Weights of a small transformer language model.
Size: 8 layers, width 384, 15.9M parameters.
Architecture: learned positions, no biases in attention or MLP.
Training: a variant of Muon for these matrices, 922M tokens, 3516 steps.
MLP neurons of a small language model. Each row is named by its layer, matrix (up: input weights) and neuron, and shows model dimensions 64-191. Each number is 128 + 32 x the weight over its row's rms, rounded and kept within 0 to 255. Numbers have three digits each.
After each neuron's rows, "fires after" lists the tokens most often just before its 100 highest values on Wikipedia text that the model never trained on.

L5.up962:096152164139184099129071125123122142176126134060077111080118134140143125122167100215099061128149127152158168164098124089112104165183109151151102095136086109118125149129172162166172151097118112130150136142141053122165124085125114153110096181132095100146139145152160122138167139083154099123123126113158097116161175127181097125201124165103121114160143138149164171143068104108109115133078
fires after: "b", "May ", "February ", "January ", "B", "C"

L5.up747:102159121144108101102110119180075126135051084178106134112114136122070100138145118157108171081135114110167162128099161122105148187140107114166163128145125148176112166158182138095104151078065104112089107075133148114121182123055149154153123149124059113163156160123192085164132095087114136134115165110109172103115134075114126134125141083090087065108107102121121121082145134084143126108153
fires after: "K", "W", "ö", "r", "k", "B"

L5.up1032:153080102109155163175111102115193133121134157180160148085156132172127111104091165155136122136110064115081118143135117110115148126141130072158120165126138108128122152066152150116169111129178152158170122103124097088147068125088064155097095145158136118121164124159140152146104165124092149110180095079186141093104158159159095089108110186158095135097145174097173185171146159081137094102141
fires after: "s", "int", "t", "it", "Ed", "ext"

L5.up319:111118191158118119126159093144116087156053103144124115144065132059187163085110078137140128132088153116134153148206111093102094108143108110151164129093143141133123081111063147131126131157136156147124152134112124073113138105100081108145190127135165150156144116152116039126146226102126083163105129134102094123170085163152181125112108084147088175140093129130158109150153126102109118173088
fires after: "in ", "born ", "(", "In ", "- "

L5.up494:094158100155174140145121133143069116125138145121097142186127163147148060124177111107150080137145092096126108071138128095136144141153108124082139105096124131146076127128143160165140054137182167098140094167127107057144118125121130109162060143111142149103117168101130137130128142205153160163099167163155120160127114129111144138154095119114157107126165190101163077133151133140114131097102
fires after: "em", "ex", "di", "com", "i"

L5.up517:150133129204117108127247156156089129123161141128150128142091175130127126103107151136116106086106092099121120127146125118080054159187090113145132080172110144138192174104162153090112150101137144134182031085129121094154136153150140110130146139087098104099201112160171121183119112148189149121157149136128097145171112140116149053146145102105140117065151089097161138177127146068087133132113
fires after: "K", "fr", "w", "r", "f", "R"

L5.up462:153135165122152175147032139104111162094071147194129170141190110149119121140092101081145188112092117136114172171156147106111088059147126117117149132110136100171108125129117124152160095129172104107097140130109089161102118122160135066086130119140102099102078118116139114088091113228182161173128138107193117186130113129175070091172070128168138116105064093208185135133148167167137194155116
fires after: "A", "t", "′", "a", "e", "por"

L5.up1297:164107105058129108120111045210111069078162163126137138117072156118155149173151093151121131122107164160108154120182159113132175138118117131161136098087122133126097114128111150073072086123142124166115091150136193130099144173124144129092121129121037152114104131078118107117144115087140121164102149149135148101090167202163117151111136141106183109118183128134187139155123186163152112104155
fires after: "M", "E", "i", "U", "A", "O"

L5.up949:168147167106119111115069105115097100089138168139159107097088124126159055169071143092143141176165119140127142167113157158155136093143148127188149124135192157152181085101194124148143142151146082152174104061092102133079110141146154117094151132207152164218142144121134139111199140144059122128138097110104076114105127118189110091163144128093147133087179115062094128089119120145115118133107
fires after: "t", "om", "d", "att", "T"

L5.up748:114145131100095131169140110131129105108132076132175096125181136122109125139147179171124144110075157140118159129119107099145084117191111094188131119095110105086097183095125078148107118151134114143116153168113069105118062120127142128123047149067095137084148122115080188178059149121116131117100175111136118121116152082115180151117124113117088167129122101167161038090118126155109152123150
fires after: "nor", "pro", "ra", "pr", "sou", "tr"

L5.up1283:157144080097169177142179080108121124105119163154124120154152117107176195146187119180090084102169101102127133135124177162144094086127146178136153141120141117157069067141129161101129120143122129141080143148067131156090105141131080135134151057113120059084132160124068146061052156113122119105104103055113129118167164140151075120219156102122106084146147146097096098112079117167111202145111
fires after: "O", "IS", "L", "E", "á"